Weights of a small transformer language model: rotary positions, 13257 steps.
MLP neurons of a small language model. Each row is named by its layer, matrix (gate and up: input weights) and neuron, and shows model dimensions 80-175. Each number is 200 + 20 x the weight over its row's rms, rounded and kept within 0 to 999. A neuron's up and down rows have the sign that makes its largest values positive.
After each neuron's rows, "fires on" lists the tokens most often at its 100 highest values on Wikipedia text that the model never trained on.

L3.gate277,199,194,190,205,197,191,191,193,190,210,160,172,178,188,192,220,235,278,198,191,186,196,166,236,196,185,208,191,202,244,236,173,178,201,202,177,215,213,213,240,189,182,190,210,209,181,211,184,197,230,181,195,206,190,185,219,185,196,190,202,199,195,183,222,179,174,220,207,186,193,168,239,190,213,171,191,241,178,241,185,229,224,194,204,192,214,196,167,231,209,218,188,202,195,210,220
L3.up277,193,241,207,223,228,198,208,184,193,211,181,176,214,164,175,214,186,206,172,169,179,195,198,210,245,185,208,228,191,245,215,194,189,179,186,168,205,198,221,198,195,142,175,233,177,212,202,228,202,223,198,209,206,198,201,199,156,214,203,189,173,194,186,192,202,182,219,196,184,183,187,195,241,198,171,189,225,209,198,190,197,228,238,199,182,192,208,215,173,198,200,215,223,158,216,206
fires on: ".", ")"

L3.gate438,167,189,217,183,213,205,185,208,173,192,217,211,207,191,192,219,195,205,230,177,203,223,174,175,206,217,203,227,180,236,192,187,167,200,239,161,225,210,206,146,197,177,206,189,186,192,229,200,169,189,201,186,194,209,171,193,184,198,214,228,181,199,197,207,192,221,241,231,166,215,179,209,198,190,227,204,205,171,204,225,200,169,184,189,175,217,157,206,220,218,186,223,198,190,193,221
L3.up438,179,211,200,221,216,236,199,206,212,155,221,207,216,194,201,159,201,198,230,196,185,203,187,211,216,159,166,168,228,207,216,187,192,202,196,197,215,195,225,208,211,205,227,180,215,160,187,195,176,175,185,206,225,222,217,171,208,224,211,208,203,210,196,211,215,216,215,209,209,179,242,197,216,223,191,188,184,229,213,201,210,262,218,205,183,170,174,172,185,210,231,191,236,205,175,195
fires on: "s", "m", "and", "do", "t", ","

L3.gate44,210,196,201,209,190,220,193,202,234,182,220,177,197,221,215,209,204,175,220,169,193,226,209,219,211,208,200,185,180,204,224,170,155,201,200,200,218,171,217,209,210,174,197,192,209,209,148,244,231,252,192,209,242,189,167,221,217,211,222,222,192,222,198,188,202,165,240,237,185,209,192,205,209,190,202,218,190,178,194,189,157,193,219,221,199,206,239,198,176,198,198,194,262,210,176,173
L3.up44,225,241,200,205,194,204,209,169,203,168,220,181,173,184,194,201,191,201,204,192,178,192,196,196,162,195,239,207,235,192,195,216,165,213,192,201,192,184,195,187,184,185,187,218,159,181,229,187,223,223,207,195,174,180,198,183,194,203,202,200,206,153,191,204,183,205,198,177,231,222,173,154,201,178,181,236,221,164,170,194,217,232,200,200,179,199,189,195,218,183,193,190,189,212,228,203
fires on: "'"

L3.gate54,206,187,198,223,207,204,203,211,221,201,187,226,213,196,193,181,212,202,210,201,226,202,193,184,177,232,187,222,184,224,177,208,240,198,163,213,233,217,217,180,169,180,168,246,212,201,208,194,212,169,200,164,206,204,189,218,201,189,146,232,175,186,176,164,228,189,192,199,210,177,146,180,211,202,183,212,213,198,186,189,225,188,181,221,206,186,168,239,210,186,203,201,216,185,236,215
L3.up54,175,203,176,212,225,204,213,209,222,211,221,198,225,195,198,152,212,191,216,199,164,153,254,187,199,242,203,181,242,210,227,187,199,184,191,193,187,234,175,211,226,210,198,250,206,192,198,192,230,172,204,218,190,208,203,236,209,224,168,179,212,178,195,194,205,242,194,210,174,196,199,207,192,179,199,223,201,181,186,142,195,192,215,182,163,201,210,212,198,239,200,179,222,206,222,214
fires on: "7", "2", "6", "8", "1"

L3.gate134,172,204,193,194,171,235,248,199,184,172,206,240,196,208,196,209,206,203,200,178,187,188,201,188,195,202,201,170,176,225,212,233,188,188,142,169,240,180,207,209,196,211,226,222,234,202,202,169,183,202,201,217,198,226,184,244,167,227,210,197,198,212,189,209,214,194,185,206,196,199,189,220,181,187,204,216,230,191,205,190,213,210,211,199,189,227,191,201,164,177,227,189,232,167,246,196
L3.up134,214,179,198,228,190,218,197,177,219,207,204,201,182,198,217,208,225,206,208,195,192,169,219,167,187,170,191,178,248,187,205,215,223,183,184,175,228,189,177,214,181,184,226,212,192,201,198,217,186,228,183,206,185,208,207,184,158,256,193,235,232,177,180,171,170,179,202,212,218,214,175,214,165,208,201,218,212,202,189,191,181,203,163,207,230,188,215,196,203,199,199,209,242,208,228,215
fires on: "2", "9", "0", "4", "7", "1"

L3.gate337,159,183,190,184,224,173,228,209,214,186,214,217,220,185,195,207,194,234,174,189,203,219,206,212,188,239,177,205,186,248,247,237,208,188,190,193,231,189,199,187,204,184,215,199,171,181,209,180,170,214,217,193,192,231,209,194,239,256,203,174,195,188,187,207,194,210,177,192,209,217,213,151,180,204,185,199,199,160,206,230,198,197,194,219,176,179,211,213,188,209,177,188,219,184,230,203
L3.up337,180,181,174,177,208,212,218,184,237,200,199,213,211,147,231,162,193,226,208,175,209,222,211,228,238,215,171,173,202,201,179,208,194,174,146,202,205,220,223,213,218,205,195,197,211,199,178,192,196,205,193,216,186,218,221,199,207,235,244,210,215,194,192,226,201,176,184,202,178,229,163,211,198,175,202,189,209,179,219,176,192,209,151,216,215,154,204,194,198,207,198,206,205,186,198,180
fires on: "s", ";", "History", " According", "p", "fore"

L6.gate134,188,210,210,193,211,192,204,218,162,180,211,219,228,144,225,239,224,212,169,193,200,180,189,224,219,192,215,218,193,242,236,229,181,195,210,199,199,242,223,224,172,231,196,198,221,208,197,219,206,191,207,208,189,187,177,213,204,190,200,144,216,191,206,228,196,170,212,192,165,194,221,204,235,193,172,205,229,178,230,198,233,193,234,172,239,210,215,205,227,209,226,205,207,238,148,207
L6.up134,196,207,185,162,189,204,188,206,166,186,205,231,220,124,202,223,227,218,171,211,220,193,197,218,190,203,189,207,194,227,213,215,170,177,190,174,172,227,200,211,226,246,186,214,189,173,191,202,225,195,194,200,210,181,177,219,205,181,211,177,215,213,213,221,196,195,197,184,187,190,230,187,194,202,164,218,231,189,242,200,215,170,231,194,252,204,215,209,235,190,214,217,196,205,182,164
fires on: ".", "="

L6.gate41,204,232,187,205,202,208,191,206,232,158,211,212,206,205,228,178,230,209,230,218,185,198,192,173,190,173,225,204,206,179,227,171,219,185,235,175,230,226,184,191,181,180,199,166,220,206,229,176,213,217,235,231,238,186,208,198,186,192,179,198,187,218,186,236,209,239,218,182,185,174,219,218,202,193,192,196,194,189,199,168,231,202,201,209,193,198,200,196,160,208,179,204,166,207,207,213
L6.up41,185,208,199,177,174,200,170,213,210,179,230,220,189,229,213,178,224,188,216,197,165,182,191,227,201,189,200,213,202,197,223,177,195,229,210,191,196,236,177,199,161,219,214,170,199,199,206,179,220,185,201,196,239,185,175,194,172,197,189,196,187,187,173,238,178,221,221,206,167,172,254,215,196,172,170,232,226,208,240,217,225,178,220,234,213,185,173,208,174,185,202,189,184,201,199,198
fires on: "s", ",", "um", " mix"

L3.gate397,203,212,255,203,177,225,197,176,204,189,183,208,211,181,175,184,204,259,190,187,193,180,159,199,176,200,206,211,215,230,217,193,212,208,208,214,177,221,212,201,206,203,215,184,211,150,202,201,184,216,185,197,249,198,218,202,185,184,194,186,182,213,158,184,177,185,208,179,185,205,234,196,183,194,189,187,196,209,225,196,204,174,178,184,223,162,175,221,220,203,185,198,184,197,161,170
L3.up397,186,192,181,225,216,189,187,174,218,204,192,207,189,179,173,226,203,229,196,150,185,202,161,191,187,232,206,205,219,203,218,181,206,200,191,183,175,195,207,201,194,199,218,221,198,191,207,190,179,189,206,179,208,194,195,197,176,189,125,159,212,214,206,177,197,203,215,197,200,202,190,188,208,191,215,152,192,170,145,211,166,207,195,189,174,226,203,254,206,207,213,224,184,212,201,210
fires on: ":", " for", ")", " are", "tt", "ich"

L3.gate371,247,217,194,188,181,190,206,197,206,212,226,175,197,209,204,207,204,186,208,202,201,202,184,176,193,188,192,217,201,232,195,201,201,198,224,202,149,186,194,208,181,203,198,236,192,197,184,208,198,171,177,215,182,182,218,217,205,209,229,196,208,165,217,197,224,181,205,175,234,186,201,192,220,165,167,199,231,206,198,229,202,180,188,207,206,205,193,165,207,218,209,208,175,206,195,207
L3.up371,188,201,208,203,184,189,195,194,181,193,210,203,190,203,200,210,238,133,187,208,232,207,202,195,194,215,191,211,190,216,242,199,206,220,241,198,193,168,223,173,202,189,183,198,193,182,173,223,190,219,168,232,170,163,204,234,209,194,184,202,220,191,181,215,198,201,184,178,170,201,192,219,183,194,184,173,204,233,224,248,203,192,186,204,171,263,181,177,210,218,226,225,213,186,215,239
fires on: " |", " is", "\n\n", " /"

L6.gate279,192,160,215,200,170,192,187,209,218,240,210,171,203,174,214,209,185,164,191,193,160,192,186,233,177,229,203,182,210,200,227,192,228,206,204,193,207,200,194,188,226,196,196,232,191,210,196,199,215,177,221,194,226,190,213,211,196,221,186,179,178,202,187,201,182,162,190,188,220,216,221,219,236,233,194,167,178,167,203,201,205,213,205,205,204,178,173,200,208,214,214,171,182,212,188,218
L6.up279,220,198,191,205,179,190,198,195,244,182,210,201,234,209,222,208,203,192,190,229,199,191,207,203,231,229,186,207,207,184,217,200,190,225,165,243,200,221,198,193,190,207,181,211,220,218,210,197,201,219,230,201,197,194,248,197,205,188,200,193,206,230,195,143,216,149,205,196,200,176,202,245,232,209,192,216,185,162,187,238,225,212,199,222,205,208,203,186,193,204,176,176,138,198,193,196
fires on: ",", "'", " released", " is"

L3.gate351,176,147,174,206,191,200,195,218,194,199,203,216,191,195,185,176,218,223,172,248,194,199,175,217,218,211,217,179,198,196,234,204,207,201,185,195,208,213,220,193,196,182,248,170,214,188,214,202,190,216,216,236,205,226,175,196,201,237,206,176,205,208,222,222,192,179,208,205,227,194,212,190,242,215,211,198,219,202,231,226,189,177,193,197,204,186,189,222,212,228,209,201,182,202,191,232
L3.up351,194,212,234,192,200,181,191,199,207,209,225,210,170,222,186,217,191,171,205,190,191,201,193,189,190,185,186,196,200,191,195,221,194,170,213,208,205,165,203,203,157,205,204,222,207,183,187,239,188,211,188,202,198,227,210,205,178,121,210,217,165,189,174,193,193,207,209,211,220,197,237,165,223,159,229,197,157,185,231,196,226,217,214,174,193,197,191,168,175,182,201,177,200,188,200,231
fires on: ":", "s", " or", "cing", " also", "ing"

L6.gate500,220,224,239,195,197,190,214,203,199,196,188,211,206,219,196,186,179,196,213,186,230,177,190,217,242,224,210,192,195,198,210,171,218,197,178,185,183,184,215,226,205,219,241,208,203,210,229,163,211,159,209,197,268,200,215,223,217,205,230,236,198,184,227,232,182,186,171,175,215,176,178,202,197,206,195,215,225,198,214,207,219,166,207,194,248,173,191,230,199,202,175,206,181,192,209,185
L6.up500,233,204,223,198,202,203,207,200,202,210,169,205,194,162,183,191,207,222,167,195,172,210,214,195,226,186,209,182,211,217,194,219,231,175,199,220,188,197,192,225,160,231,217,199,230,214,222,191,170,185,198,193,229,196,181,250,181,234,208,211,177,245,218,225,209,204,161,179,215,204,189,208,222,217,184,228,248,193,229,202,181,225,179,194,188,169,237,214,242,211,203,206,231,187,206,199
fires on: " |", ",", "or", ".", "in", "er"

L3.gate50,212,205,233,227,196,190,214,225,205,213,230,210,177,198,208,201,206,215,164,185,193,151,233,183,192,190,183,218,210,201,193,206,186,222,191,188,199,190,189,232,176,215,201,203,159,195,167,215,195,185,214,214,165,194,199,222,208,239,211,204,189,206,194,229,199,194,214,238,221,172,210,218,186,183,229,189,206,207,233,204,173,226,166,198,184,199,227,195,211,196,206,222,176,231,215,182
L3.up50,178,233,225,250,180,194,182,202,188,204,200,188,197,184,205,200,194,177,167,199,191,183,196,171,175,212,226,205,201,232,211,213,178,219,201,163,201,199,221,209,169,199,159,190,188,229,193,204,199,193,170,201,193,203,169,190,186,187,188,203,228,198,191,206,209,214,193,211,203,202,215,224,198,219,185,181,239,218,194,186,185,219,224,199,220,236,199,208,192,220,191,234,221,216,181,204
fires on: "n", " other", "h", "d", "l", "an"

L3.gate83,185,173,193,222,220,165,207,222,173,190,231,214,201,248,184,169,226,205,177,208,192,197,229,207,211,203,229,211,195,191,230,200,229,249,220,233,198,202,203,173,207,170,192,209,179,187,190,232,193,206,197,230,201,193,199,232,198,217,228,203,192,225,213,218,180,196,202,218,164,179,223,183,212,174,219,180,198,218,213,206,184,227,193,182,208,213,210,241,211,229,190,201,204,203,206,228
L3.up83,185,154,214,222,155,133,207,200,224,184,213,204,218,193,190,210,230,184,172,220,230,178,193,192,170,181,207,168,202,214,210,209,205,239,198,192,174,211,202,175,200,216,242,213,188,169,201,173,216,176,216,207,198,216,228,213,184,177,203,196,163,167,211,185,196,180,181,218,188,210,207,201,182,211,207,182,211,234,234,183,243,191,242,181,220,174,166,166,174,221,192,178,170,209,208,237
fires on: "s", " people", " areas"

L6.gate291,172,196,224,159,179,185,195,205,178,186,172,219,185,200,193,229,222,175,227,189,219,177,232,206,214,171,226,185,219,209,204,166,221,184,173,186,212,223,164,174,174,154,227,189,206,220,137,226,222,152,191,237,201,222,175,165,212,184,221,188,204,206,205,223,229,208,195,217,222,220,210,194,204,189,194,195,204,195,190,214,181,244,193,187,217,210,211,188,198,202,198,218,219,203,203,162
L6.up291,194,190,196,231,202,208,186,221,177,250,173,206,183,196,199,183,225,183,198,176,181,232,204,210,192,207,187,191,243,191,244,197,192,243,182,207,190,200,208,192,197,181,178,176,190,183,206,193,187,173,202,200,193,196,233,190,172,159,178,183,210,210,194,206,180,186,217,208,170,221,197,185,205,149,186,161,172,231,222,183,230,165,178,154,197,188,217,177,203,203,221,210,169,183,188,193
fires on: " as", "-", " was", " years"

L3.gate124,154,200,176,197,231,200,235,210,227,196,186,210,184,222,191,190,234,216,213,193,191,205,217,201,198,227,191,209,218,233,220,194,191,189,222,211,203,205,183,214,218,214,165,195,181,177,202,173,226,180,212,186,225,222,213,201,181,191,212,195,226,165,193,175,210,182,201,222,198,206,178,187,197,194,224,197,231,190,182,199,222,157,179,207,211,242,184,163,204,183,195,178,164,191,202,201
L3.up124,157,192,200,237,210,212,216,206,200,195,181,206,182,229,219,192,240,200,225,178,219,216,203,193,196,218,194,177,164,213,192,192,152,195,220,191,225,232,211,197,210,206,191,213,193,204,191,204,234,211,207,203,216,191,189,169,207,186,178,207,189,175,201,198,234,176,234,186,195,194,180,178,199,204,164,209,216,232,213,183,176,195,213,207,182,242,204,218,185,212,215,197,185,189,215,200
fires on: " age", "e", " power", " she", " and"

L6.gate179,186,228,196,197,171,211,185,189,160,236,206,165,219,193,194,207,183,162,209,222,184,192,222,197,197,183,243,181,199,212,185,232,181,223,209,207,198,220,214,211,206,195,215,222,186,214,194,198,153,192,186,170,195,212,218,175,197,220,221,189,234,164,183,194,211,218,208,172,195,202,219,233,170,171,213,207,222,199,196,205,223,243,195,188,190,216,188,164,215,214,153,215,205,206,195,198
L6.up179,162,177,171,188,198,216,200,193,201,231,187,212,219,170,225,204,222,160,218,220,185,198,197,203,198,190,218,179,200,222,249,189,195,193,221,169,198,217,225,219,249,192,266,149,190,180,205,236,185,229,222,222,216,193,196,205,224,192,190,210,188,203,171,153,207,163,177,190,195,189,187,209,185,197,180,220,183,205,182,201,226,188,194,205,228,209,222,181,211,204,174,222,185,200,216,194
fires on: " is", "\n\n", " a", " was", ")", " an"

L3.gate319,200,171,242,201,188,218,247,221,232,202,208,191,200,212,243,197,213,195,209,187,203,233,192,207,197,185,189,172,212,227,208,191,206,187,216,195,208,205,197,219,219,202,188,207,225,196,187,197,188,199,213,207,197,171,210,177,193,177,205,161,183,218,184,147,169,165,229,206,181,201,221,207,195,213,182,191,219,203,200,227,215,188,177,188,197,201,198,158,222,190,199,190,186,168,165,251
L3.up319,230,171,207,215,197,209,201,210,209,168,183,185,229,216,201,209,179,190,207,170,197,246,199,189,213,224,200,195,207,230,205,196,214,192,178,197,183,198,214,189,201,182,210,236,208,204,166,238,226,202,196,206,215,186,201,217,252,201,178,178,188,228,215,214,168,132,188,193,200,213,195,163,203,194,167,181,235,192,190,190,180,216,167,218,233,194,182,223,189,208,190,223,154,154,192,212
fires on: " |", ",", " was", " is"

L6.gate138,190,190,172,196,202,203,176,185,183,204,209,202,218,163,181,222,207,189,163,172,201,205,222,201,194,208,263,166,193,219,227,203,196,188,213,215,172,189,183,177,212,211,200,210,206,237,218,200,198,246,184,205,200,211,206,219,181,214,198,178,213,221,200,230,172,193,242,204,170,192,177,228,201,191,213,213,185,223,206,213,179,191,213,224,215,194,223,203,231,198,186,192,231,215,203,156
L6.up138,206,211,210,206,200,172,212,192,195,192,190,216,227,212,220,210,204,196,216,211,183,189,231,229,222,197,243,214,179,237,216,217,163,184,201,178,183,205,188,198,204,180,174,209,174,176,222,231,189,195,163,229,219,234,168,187,229,197,188,171,191,202,215,199,202,180,206,219,212,219,204,183,210,260,156,203,179,169,192,206,223,195,195,204,189,172,160,193,217,214,179,194,238,214,199,222
fires on: ".", "=", ","

L6.gate25,179,210,210,200,240,227,161,210,168,203,229,202,190,168,192,206,196,225,222,213,158,163,237,172,222,203,188,202,197,205,227,236,190,200,181,207,208,194,243,194,174,186,202,240,198,187,162,155,223,168,231,181,170,208,191,192,204,200,200,196,192,214,196,190,178,198,244,237,181,204,188,209,209,166,212,221,218,211,212,220,181,230,210,200,182,190,204,186,211,175,193,202,216,183,209,205
L6.up25,165,189,193,214,200,216,211,195,209,207,194,180,217,211,187,265,177,210,203,176,183,199,165,193,200,174,174,210,185,202,200,218,204,194,203,199,184,184,208,209,219,189,212,215,228,168,210,199,196,214,209,201,205,220,188,166,209,219,184,218,174,219,212,235,193,198,199,196,209,232,167,217,163,223,201,149,221,209,199,190,208,210,210,220,180,235,187,205,205,201,207,181,213,195,205,228
fires on: "d", ",", "ed", "n"

L3.gate240,188,228,182,229,221,202,234,227,168,189,241,211,164,206,223,181,207,216,171,189,167,173,185,188,209,208,198,183,207,193,259,190,186,216,177,202,170,207,219,201,167,225,178,217,196,180,210,213,193,176,205,240,216,217,210,199,195,261,217,234,197,191,196,217,193,195,197,220,205,202,197,186,210,170,174,249,213,184,222,196,176,217,193,217,196,201,183,189,219,189,174,169,192,212,220,187
L3.up240,211,206,197,209,226,160,209,240,184,210,194,215,204,225,236,189,199,193,212,177,216,216,183,188,169,207,204,173,207,207,203,192,227,225,172,155,200,192,211,213,206,205,207,223,173,201,172,169,211,190,195,206,212,257,212,196,194,244,200,206,196,195,221,208,219,176,171,203,166,196,182,183,198,174,197,213,219,189,209,209,163,194,214,189,199,207,204,223,187,222,159,179,205,204,228,208
fires on: " m", "s", "em", "ch", "x", "nt"

L6.gate460,221,208,196,157,213,190,173,211,221,181,199,225,213,176,195,169,203,178,173,191,204,221,225,207,229,202,197,212,202,205,221,197,208,248,189,212,196,211,235,248,179,216,190,193,184,206,201,226,208,217,216,211,182,211,192,153,214,228,202,198,250,230,190,237,186,193,171,208,170,212,200,235,200,202,189,194,188,178,199,183,223,202,212,195,221,217,188,213,223,214,196,193,168,206,215,178
L6.up460,201,199,203,202,186,202,201,212,203,164,187,206,218,186,222,186,214,172,147,223,194,172,211,223,196,194,186,210,180,216,209,227,179,238,179,225,199,155,224,197,179,211,213,207,193,189,211,196,209,199,184,216,236,221,186,207,211,220,218,228,207,195,199,213,201,171,246,201,184,229,225,234,180,217,191,189,202,170,198,187,210,220,188,190,188,185,208,228,203,187,196,189,185,172,199,163
fires on: "="

L6.gate95,183,228,200,211,205,192,198,236,224,221,218,174,193,180,190,190,227,218,200,194,155,173,255,218,172,203,181,214,227,167,215,166,204,171,162,191,189,207,184,222,193,216,202,188,253,207,206,201,198,224,246,203,213,218,236,178,195,198,209,188,197,210,197,177,178,187,186,207,210,181,220,213,208,200,207,192,191,182,204,221,185,218,185,197,222,193,177,216,215,186,222,173,167,197,198,197
L6.up95,205,217,204,190,175,190,182,217,211,218,192,192,195,204,204,187,188,208,191,209,153,209,238,228,188,195,203,190,209,180,182,200,168,188,174,181,170,196,192,195,163,206,205,210,205,192,197,198,232,206,216,236,272,219,197,177,200,209,194,187,210,165,194,172,211,204,231,207,225,198,218,223,230,203,185,188,179,205,228,218,226,219,190,196,165,213,213,196,218,204,233,174,184,175,188,185
fires on: ",", " was", " left", " started", " began", " is"

L6.gate28,204,213,203,205,223,194,186,197,167,236,186,244,204,195,227,212,202,176,200,189,211,177,224,215,219,207,218,218,219,213,230,214,204,232,196,210,150,193,191,170,224,203,190,179,209,183,195,182,200,227,168,202,221,209,203,252,203,216,226,181,196,209,203,231,178,199,194,177,203,214,212,190,216,185,210,212,214,166,181,206,201,213,194,171,205,215,195,230,208,214,170,207,229,201,209,202
L6.up28,199,197,188,183,215,191,227,193,200,183,164,202,176,209,199,231,210,206,210,201,213,185,190,229,235,184,220,196,223,197,234,214,188,207,181,217,192,206,171,135,185,239,208,204,181,226,203,193,195,222,187,194,171,203,208,184,190,219,230,182,249,222,229,227,184,207,203,223,207,224,181,186,212,201,224,172,215,202,222,179,178,188,201,175,202,197,233,197,212,183,205,206,183,219,210,177
fires on: "=", ".", "log", "raph"

L3.gate150,194,229,175,201,209,213,186,161,209,242,190,182,199,233,223,160,216,214,175,165,205,189,223,215,183,234,181,179,188,152,212,180,225,173,199,160,207,231,219,204,193,201,201,172,202,187,200,180,189,204,172,144,211,183,200,191,186,205,189,222,193,208,197,161,201,173,190,180,162,182,181,248,251,219,220,205,199,205,234,203,200,174,197,187,200,191,175,190,208,205,195,211,193,199,225,220
L3.up150,211,184,213,232,223,179,178,170,234,238,151,193,220,200,238,179,190,206,191,141,183,193,191,205,217,217,174,224,238,195,214,167,212,171,207,172,196,198,210,154,193,194,202,201,191,200,239,232,203,202,199,227,216,219,213,230,226,222,193,192,210,203,216,169,171,188,184,193,230,192,174,208,186,212,209,182,186,195,218,211,195,225,185,210,166,205,228,213,226,195,224,215,211,214,196,214
fires on: ")", " |"

L3.gate135,188,221,189,189,219,250,207,182,218,209,193,239,203,209,192,178,190,196,218,173,214,200,235,199,189,174,200,189,218,216,230,185,218,236,192,197,217,193,200,186,202,210,190,220,184,181,196,190,207,213,189,209,221,203,194,190,195,205,173,180,201,203,164,189,227,245,222,186,194,244,193,186,214,239,202,186,206,230,193,230,185,198,189,168,200,219,202,272,209,218,236,211,198,198,160,216
L3.up135,217,172,199,157,202,207,201,224,209,174,210,214,227,171,195,226,173,200,187,200,227,207,207,173,211,174,168,160,219,170,209,182,196,183,211,159,205,216,217,209,211,204,211,221,165,204,202,170,223,170,230,174,234,209,202,202,187,165,184,143,180,173,179,206,193,195,144,191,199,209,209,181,226,228,187,205,182,226,214,212,189,189,214,205,198,199,204,208,185,199,205,171,192,203,211,217
fires on: " part", " h", "s", " ad", " number", " Team"

L3.gate308,171,193,197,207,243,207,218,184,216,193,163,212,211,197,202,187,193,184,192,173,223,226,190,176,220,210,169,182,181,192,224,230,192,202,206,214,215,246,231,196,200,210,193,214,200,201,207,193,226,179,213,190,185,228,227,200,202,199,191,172,192,148,204,187,212,224,195,215,183,190,219,210,211,231,198,234,211,169,236,199,188,191,177,228,221,184,176,210,227,212,208,196,191,237,202,208
L3.up308,177,227,205,209,211,220,201,186,198,190,178,211,228,193,179,200,221,199,171,185,250,200,193,180,214,219,192,196,211,179,207,223,218,187,209,198,192,244,231,187,217,198,187,203,208,196,223,199,211,187,174,217,186,215,242,181,211,204,194,177,212,166,156,180,197,221,226,198,194,201,223,248,197,196,194,196,211,178,215,212,209,244,199,247,195,199,185,182,226,176,204,212,201,199,152,189
fires on: " |", "H", "p", "K"

L3.gate34,165,204,218,159,207,188,192,212,227,203,216,186,209,204,207,198,233,179,180,244,203,194,204,232,217,180,224,216,196,227,226,203,179,204,206,219,204,206,197,203,206,193,197,215,189,178,181,218,222,159,265,219,202,230,210,180,196,211,218,186,206,192,201,206,222,215,209,184,197,220,238,190,177,190,184,196,193,207,258,254,205,204,234,225,194,191,199,190,173,197,218,178,223,217,183,208
L3.up34,181,184,213,198,196,223,206,211,175,204,174,214,194,193,212,215,198,204,201,210,217,197,191,170,209,234,182,156,197,227,228,206,221,193,194,209,204,168,181,179,232,253,211,223,187,202,197,190,204,205,184,252,179,164,189,201,185,190,183,185,203,223,170,208,222,195,167,220,185,204,192,191,184,195,170,222,183,219,203,221,216,195,211,195,196,192,222,224,177,180,208,234,220,177,187,172
fires on: "-", "'"

L3.gate112,179,206,174,211,212,222,195,205,181,233,193,181,205,201,217,207,217,199,179,218,170,172,163,221,184,195,188,217,195,223,165,175,190,184,204,181,205,228,218,172,194,230,182,169,199,142,177,217,220,201,192,166,236,218,152,189,194,234,174,171,188,188,232,193,212,192,144,194,190,202,187,202,182,217,233,173,163,176,202,194,200,188,191,171,191,203,211,213,192,155,204,178,187,211,203,221
L3.up112,187,219,186,224,207,208,168,193,221,242,187,175,202,214,219,171,185,199,200,200,201,246,183,189,202,212,184,219,216,174,253,198,244,189,219,175,189,230,203,184,215,186,165,218,187,194,206,172,206,227,184,149,217,201,220,198,180,211,203,165,204,197,164,170,209,201,186,188,191,206,173,207,211,203,202,157,212,190,165,206,168,180,202,190,215,227,197,238,194,221,171,223,189,179,217,210
fires on: "7", "0", ")", "5", "3", "89"

L6.gate98,212,194,227,174,218,191,213,252,203,204,225,186,186,227,158,206,206,233,196,163,180,211,198,223,186,206,205,202,210,191,213,210,186,217,192,243,216,251,188,203,192,190,193,190,217,223,158,197,223,192,210,176,178,220,213,168,204,176,208,193,204,207,174,222,199,234,189,184,182,181,195,173,178,199,156,204,201,201,187,228,181,175,187,227,210,193,216,195,246,198,219,208,200,178,203,201
L6.up98,197,212,180,217,167,172,242,185,197,187,199,205,240,189,200,215,240,221,184,159,237,200,158,235,186,212,217,202,195,237,209,194,202,231,213,195,175,165,171,198,192,187,173,207,213,214,174,185,202,197,176,240,205,215,172,191,209,223,180,247,195,201,233,205,212,249,166,222,187,201,195,182,186,228,198,211,171,206,193,211,204,201,205,220,188,209,175,198,200,193,178,180,204,203,198,222
fires on: "ing", "ed", "d", "ment", "ying"

L6.gate302,191,217,206,254,223,211,208,207,222,185,203,211,219,173,181,191,179,179,169,176,233,183,170,190,189,179,193,228,179,208,188,164,192,186,239,203,203,190,203,205,228,235,194,217,181,169,188,204,177,186,218,233,228,201,172,185,220,230,172,148,195,165,172,180,195,214,190,196,222,192,206,157,201,176,187,190,191,200,175,220,175,200,188,167,181,226,225,199,210,215,200,211,171,180,199,211
L6.up302,181,193,185,224,204,182,217,197,224,197,180,192,224,178,170,188,207,189,174,206,208,196,171,242,208,169,205,214,185,260,197,195,181,220,219,187,176,174,198,194,223,199,187,202,164,180,178,174,185,208,225,220,192,183,191,223,211,240,197,161,220,169,161,191,207,235,204,206,218,198,195,178,184,196,166,199,235,188,180,225,204,178,203,185,183,205,193,232,199,209,205,229,180,187,220,198
fires on: " |", "%", "0", " m"